Weights of a small transformer language model.
Training: a variant of Adam for these matrices, 252M tokens, 5126 steps.
MLP neurons of a small language model. Each row is named by its layer, matrix (up: input weights) and neuron, and shows model dimensions 0-255. Each number is 500 + 40 x the weight over its row's rms, rounded and kept within 0 to 999. Numbers have three digits each.
After each neuron's rows, "fires after" lists the tokens most often just before its 100 highest values on Wikipedia text that the model never trained on.

L6.up67:525412507454492453495479516476502472493490453456440467502525515466516471542450615501496516405485554472480494496513569543501487451574475443537564577529520458533535435558443510407478450498578453538570446485565538443569517461522517532473490450522506528488502496467461565512446460564552545497504510514496552440544487495548527530554529543505487495486482469510521544443473526460508437471556483478551553563498530468543537527541498473483502545490442522539460487457513556496499554588522510518520508536506604584506472472509496564499470475556521474489546491568493525473530515467441522478559422506456463483519533437431491505500489491496490501450494482538529439457487493397504523475491506482483484589445566426512513555506533545517507411416508493487483514548479585517489537463470504
fires after: " the", "-", " The", "The", "|"

L8.up820:464437467392543457536416488437530517455463563482475456463556578490465478523437477418541532485491500443464452503534534509533496454518476420520456556555493503518500464514459452449467509439460439597500457601454512489528524536509494539475548465519488477449524559500497465497534500523525426583515487509472472460449526455521432490549517513476550522532420520490428498469486482488465523467458541452532479557438502499513522510536481492466550522512423453504527445448497507486472528491544509552499434454528538504466465508479502498513476525560483539414519458498476471492443480490451539476534465430434493528524500565471486441593469481495514535542501534532525536552410470467519558471556482502438481518506556423470487594462517516516442439505435493552512522533492586452510540500468457
fires after: "\n", "-", "19", " |"

L4.up311:431518516496512523493511486480506472476468493468525512457548565470434477565451539420473485497510459494450524528551537531496541512523473445487387502495508537528523498500501513469453449466550496591535470502538478509521569592482517487510525478467435489509544551493544536523560466495438533513479475492492562504474475545459456458539509528561494483512514626456549461522501449497485469532481513486490513566533506471508536524512545457427564394565497556518542541480495527454537460464476484401458510485480554487474567498531567574486490489528472527450517495541490450486536494524472590491483428447410530480529453476506481476476469528501488538536392529617564559567438492457467530477445486549510474564514531437527534483448491591527480462449523487483532488579459530459503506503493530
fires after: " there", " There", "There", "-", " is", "\n "

L4.up773:436478491487502545558484539451481460422502441490603498494489507512517451488467528442530561613590469449533471532542558477520517546475502536547537500540480527450411524481465500539462542468505495520492479526507554495525450497534498577461552485521522487494486494507529490426457422522457471483546543422463501464518511551519521569448547539527524516456505487503494488485535496484491565493516464450496522546471530498523474535518503553448506490520512520462505535503424534499585498489521551504522478525517550544450530441577535548490515485510528470504615490549472403542515515519499505540430486425471523519478606442475510487568510492517503539542456527563527502581463539532529539432535423502477556510518492438496475645500526490481487412528478493508451516557469496432423511472514530
fires after: "–18", " 18", "19", " (17", " (18", " 15"

L3.up254:470483489392519508528491533514476476482459463461536496515520499500544503547429510495598522506569508547530427532551521482531399464498490540514519553503488474467431497527492543510470498520479478600480445536529563473507463480527515556507552506556463561546502541458439486480483510425404457471470541393463455440477474571532454584483499477581533473511506467486547516543484519499509471491476569471462478548576479522538524528482486503469524412517470532506493454531496525515546492473524555462591498510448567503544441519545513541495500527492465452486558506508567482521524476509507465424455502465505526439566562451556532464567514499487528508528539485517581515529497494447500522447514467523447469500508503485444496520478539474388470441507572475395470536461523541434491574466498528
fires after: " 18", " 17", " 15", " (18", "–18", " well"

L6.up321:509434506455505547453466495472543514484477503523505490471496475446491533522489437489531510468511553540568500514522487516553515522521525522475500552514502490519538458477519532460499405499471482515510465462493556537495415500515509511561563523481513537561558509465456518492435442548558474490444467513478516506459482447521549564574385540471565507542501452581455496496461456466463505546499562455523525506519582533504511444541465401474555516508489546490462472462539447522571480522508472593436528516431467497464541498544468503515567526598497495491494536438511487432549538473479463422528541450483418457508511546554494460527528508470600515468549476509510454451490453450473530521535518372583487554527469481477416525523530547504480442470458467471496464504453488503432425500477457
fires after: " |", ";", " RUS", " by:", " Mr"

L3.up1019:453477427389501491478496449466471464438458481459520538501547449509520478532445494392591460504561495566495459557547533527474482460518481469523549516529482522501467478525479481549427496461506462628450499509509561530502483534517539565488544505556504533531520496432431503510538522450431488442442509436475504474509463539508460565484510501502470458500522524493593545514502540477525491521459588436463514517581478496519512532488505491421521462527475499518514464469494472496587497459504573484569460540474568508550455458527503564463510548485506489443596519466559415527524504509520473454468520459504540470543522484480528483522516491457536496571531501552590489490502525470504541456477442478474449476565543432473501596495547481441472420539523503447496512493466534460547539467450512
fires after: " (19", " (18", " 18", " 17", "–19"

L8.up883:486515414428541488538478513506502458462561531499539495465538540461502444568424493506530568499602535456550449571552558476503476480527562541531527455519464483496444480498548509456499495422482450529536418536506520443493444544541527517497556527542506493535460488481520533424493471450491471519507551448478486470493404504512457495436536555588531474482500514444497532555508498499513465515491512465534493560477475544506598556502559489525556436539487473514490485485503469489519487375525523488435422558522495522489477433493508496433466535486548480508542514526553461534523450504488531495460520504423503529543580413532473475527506545495520533498461488544523548527479518502476538506489471502487494527544546434493528495454496450387463424543471438511473497496411537420533606492517496
fires after: " in", " In", "In", " of", " to", " June"

L3.up364:504460467492504503437448540447451470466505454453515510512529504512523496514426456497514462520538500477535473425515463508460529498481483462567452489502497491490481486454573494456502543463488440462484483557499477514472438536514459458518580539492544471542521499467397474477508513543462471499473553506524486518388485438473488538486504559470552576476521489479532529458486446505518533562504583463484463470447594489521542531602487486541566491515476593527522467539489459446561430507614599527518538543517591511484515524538462486466537484542504529485527490475576465463458457465453492499501478416470472457553514553527509459585521528495528490488519481534573549491474476509533512445471492509519540484484557506472510549480590620522487415497494474489505537626454506513503526537510495
fires after: " |", "-", ":", " -"

L8.up1011:479564524495538509538470458462433434489540477440563461445544456547429445522488559504561498532582530544485555488561544478490523441530512468459499476500462462441478474489503494423520503432509501545505489471458474514504498488466541565496585514536473478487443490493467537488471416508494455466522536476507531451508477532536455583510491509522488478492416516467471513514510420489491493543428518470453572551504604482532551539549495498503550440561461511457441484501466469538515447535482554515487537574475538561520478517589519528535521485424576483510598443480428448540519475492502447449539478442483454532531550489472511525506511472572471563496496486546525485470531550522495504461467397501432499470495567469496521528527548492454483425519552472592512518484455500555523588491464510
fires after: " in", " the", " from", " until"

L8.up895:475517442457540579514514533460460546487511522423495446477537463552533468517476502508440545472597481499474446517551518428509430537469510473417462425497479496531453463462460480475524454423496537554487470480512591526511459548428502556505553592542522487537464473495445517467510522451447547498527435465491535495526491530545519498575523527578502551475451531504531501447508494469501515519491469469487579592405497474443472509511484525570556521505561483481534519465539453498540523520513504419473494529467491564551472537520523496506464506518530514486590532500485480599508532494507448528455489486480421544511483443492496547506526502500495533465560480498501597576408489543546548472495430509473480489531499439467523556480541510510433483484489482530413415532497515550555534484549567
fires after: " in", " at", "\n", " from"

L6.up509:444514506504474400533477466492480509457467551482506491487488540459532472501444528455493488491540481493523485497516538492603479412555436442501405541538488525468474490508500493514455437440519493571476498527527522467563524561513494525564564600521407460512523528453483520449504465483462507520498517467461493459436475591573516582577506537569511519570455563380521552490451470470481514529416534481533503517459507530538554502547426494490545413479508445500531472526446579433518452457504545498463470497465482470538487553521513531497489580547523527485528478433509465513488492492450496507459441458445486528506510405508499456527487508526522550464464556558517549529437483483455541500477450575437490541466491459525471511512502499483468485434536434536503438567490517487504532485491492
fires after: " to", " that", " was"

L4.up373:513490521511509492513465506475523536511540465479524485478503467495499449595474558471448438483506529503422506501579565511502500522516406437571556495463438465539515513546539537467529448403558499538468417453541496464523543612551551480434579534515496549525490564570466522502528525502468508520507502458441538485458492476524501548463491452473487526572520600490525517505497486500519513485468581494502520505521456521476542488499492537552559472542499509541530430515452544551472443510433473504496468508480502537494502480508533524495403472505482485431567541522441476536493492538526500529501456453473551499487516438441496502524523485470543478495487484499565471478563497436488506540556417538565451556431529433404513459512533586517489462460495417554457446555553504484570578469468506
fires after: "|", " there", " There", "There", " were"

L6.up232:532510537462571485512533580464475425498508485479430472492458525489504493524517556472498490518520560495515501510512578496475506510543429516567509476550546586582474442619460520514497524497522531578551485506523472442462594466527506592526499493457515500542559495462487494526467506470491577513452475428532538488521462480500524494568507518449514492470511484512548530508525457494447463465519542453537538518519483413553491488519565510401523571442499578509527435440433522456550514570514552494431430553433553515458521495466482540499460440544493477620501508509544518489476477473534522483462418449497556474528551481493491529547504461486542502459555483510514517488446546484503537478484467435493497610467540523553465591514500466495477437476586524475487485511527518483471464515487496
fires after: " the", "The", " The", " a"

L8.up584:527541500481592509577493466497593563461535491518491471486542458499504451473441497504435479542478538545561549535542531521465467490520476532559459590556511430461536487508441524424530508468500477541465481605511519412496464544519446490469521532506465574448511522518493522509463477494469555561524469462494530509505499465494519517502540475626539558511455499440435547526500481488422497517479570469487489520497521478531513488492462534468532392491487562489503432490440502505482474451444586527424524495552541464497491491506485523518492565432424486508484427519476503508498535444483479530490481430478474610539489551561500486476463552468504626473548493546547492548484457495453568513482483447487465519539473487544515455461470520457415484478474496527482507560524469573493525518448490
fires after: "\n", "|", " of", " a"

L6.up612:527495542488543499442433492427483529496516554465489453471455521449503492511448537546515497539463497500467486489518554509599479497488470488496466563525526458488442477446566452484483568475503468579406425539534490532499526541506523539496543540456485489482465487541506472482397443476523442568444495481515462516529509518490475471545481457525557490509442578573448515486441476506429463470490473476545526528519557471571490452594573470495575458485499459539592374489478491557495502528456543543544428509431539453436508522477534458518506513475484490508531495500510478523472466501494529513443495470420523583551579453476462459540470429517543516506518496587483499554510441481529501490522519512454551548513550475532468487488480509414428447458498522460444474547459456480460450519506525
fires after: "\n", "\n ", " characterized", " Preceded", ","

L6.up755:475437485402529502509422531477521470477514565451522487534504410402533510557482505552529561500496553480543485503500530585457497506566450513480522553507490535475512444499539534464523506488526478519519433481509485501523471450504478530409516508526413474501474459477446500517466504499480517446455546465476526487492481479575454456524496604455491506463447510508546496549473437454443491511528479439572450515453481527542510510529520449438505494532471513494477483456477569438505513426527509563449462467523524443520413449520476541517429471548519543568459520586473421501476486508548466463531444529466499489523478464454523533491512570579560557497468459545462516524461543458412545459425495507466515500541562527468486569483491464486464431517541515512475453510403511475464561441491437
fires after: " the", " a", "The"

L4.up707:467463528454516446501470500483483470498562493464494524449523546482478528610497553482463477472486489517467507474529507524489497465523469394522500542422512500507526527595529549405449511494588449520505479482536480479553466497466552512442503484484420513528556533503535538504512452464518524522502515552442576454477518523550516525557473471546411544590501621419552575498409526457510470497510518470490449508523530494509468524514457467509519471537433490497511494463496578539558543463536457489550454473479560501516528531493588537505479488575568453420555512524464526507529462459521503433477538482486475453476504447467498480529456516530506494519418502556540512498502476474499547444476541549487477609483500502543501546469550550547470473437505423507554417517459514463479514424495475
fires after: " There", " there", " \"", "There", " is", "^{("

L3.up331:494518440502468447464420494547471460463477509528514494580487545430507523457447435466471490476482494491522478465536486444553554512529526548542461539524489496556563512470485466448503457445515517543528430503552524568540504572494493526558583452537480536511588491500420522401502540499464522528450525533494517552428474535491522497515488529514513492452475589464546531490507437465497514537440541456562609525450516495482527470516465436476588482463458516506539528491530479497487477519437552542469485520500510498479544491524530539457519513525530515479460451463491460455483449497461489477551471409464481508567491562503433499512475522522532506525455501513480515474410480483515544522493500524576519519488551445506478508494481573489463435410453388501516439651456469446486520567503489
fires after: " |"

L6.up625:505468411476517405510428557452507498487466513483448515496533522516494440468478540483530491454514527507504455543497485499489493371506522460501498549608532407464488507483466520408501527477512457572557459544513517472503431514516478507505507491538528499483506536428466539453457483550497479547480514519470545476523428513516528494534507569439503459510397460433487525480464492494524534488514533475514515521476493548483533553554583466524500476455467547484487423513593492463502515531464529545489443503516502505463485501489457544503497531492508512502537514465514479465480513534524451471529491490418526638545555435531513415486532475412497573459515487550481447501458547520495524477556495508497433515544585452454472591523442470460494410507517515568442444516477534536438505410504474
fires after: " |", " of", " to"

L6.up805:406456459508519446530471463510495536465510537462552496448467426514482432510464512496508492522532484477472487551512592498489437443459443511571515514519510430454454446512456522541500552476475517497486459494483508412515471508439553570541533518565448487500471504547496425388510432483487463520490489470494510463480449478517527512521508466617506488428471515378488507542439565478535528519504442482496546558474599468537588512534440502523515455482505540448552479499484538520529535527411465498509551512524472531501504415511542469503486471464562478458531538513496480478444503446490530516469492573457460558485543458530467448562494494495524542468493512489483509478461533446472522516481460553423468591546482494518525503486598549492464445516467441533456544578571514517503546486477508
fires after: " in", " to", " from"

L8.up227:485483522444579508535503553482442523513528492452519509473534491373516377470460501496519504472498554528434446517561525483478500468509488522463470548532556490471526450544413553446492480468541533485508413474529576495550498501511516500518546536544473548512541481536485536556508482542540489531509538460461542459529442501550547518610441507507542558481440559514501465460524539475458533534541513487522562514447490514512475535544537520450572507509489490371549489510438550497522481542464493451469462498397551529503497517448472456588467514458485481560549459510454469532470565497526484517543433516518535464475490495471523593462524495494504509505500458488466550513484494511503526441464478545532592473460487515498464573493477545403503519451515503545463470579492443562474524502539578
fires after: " the", " at", " a", " age", " an", "|"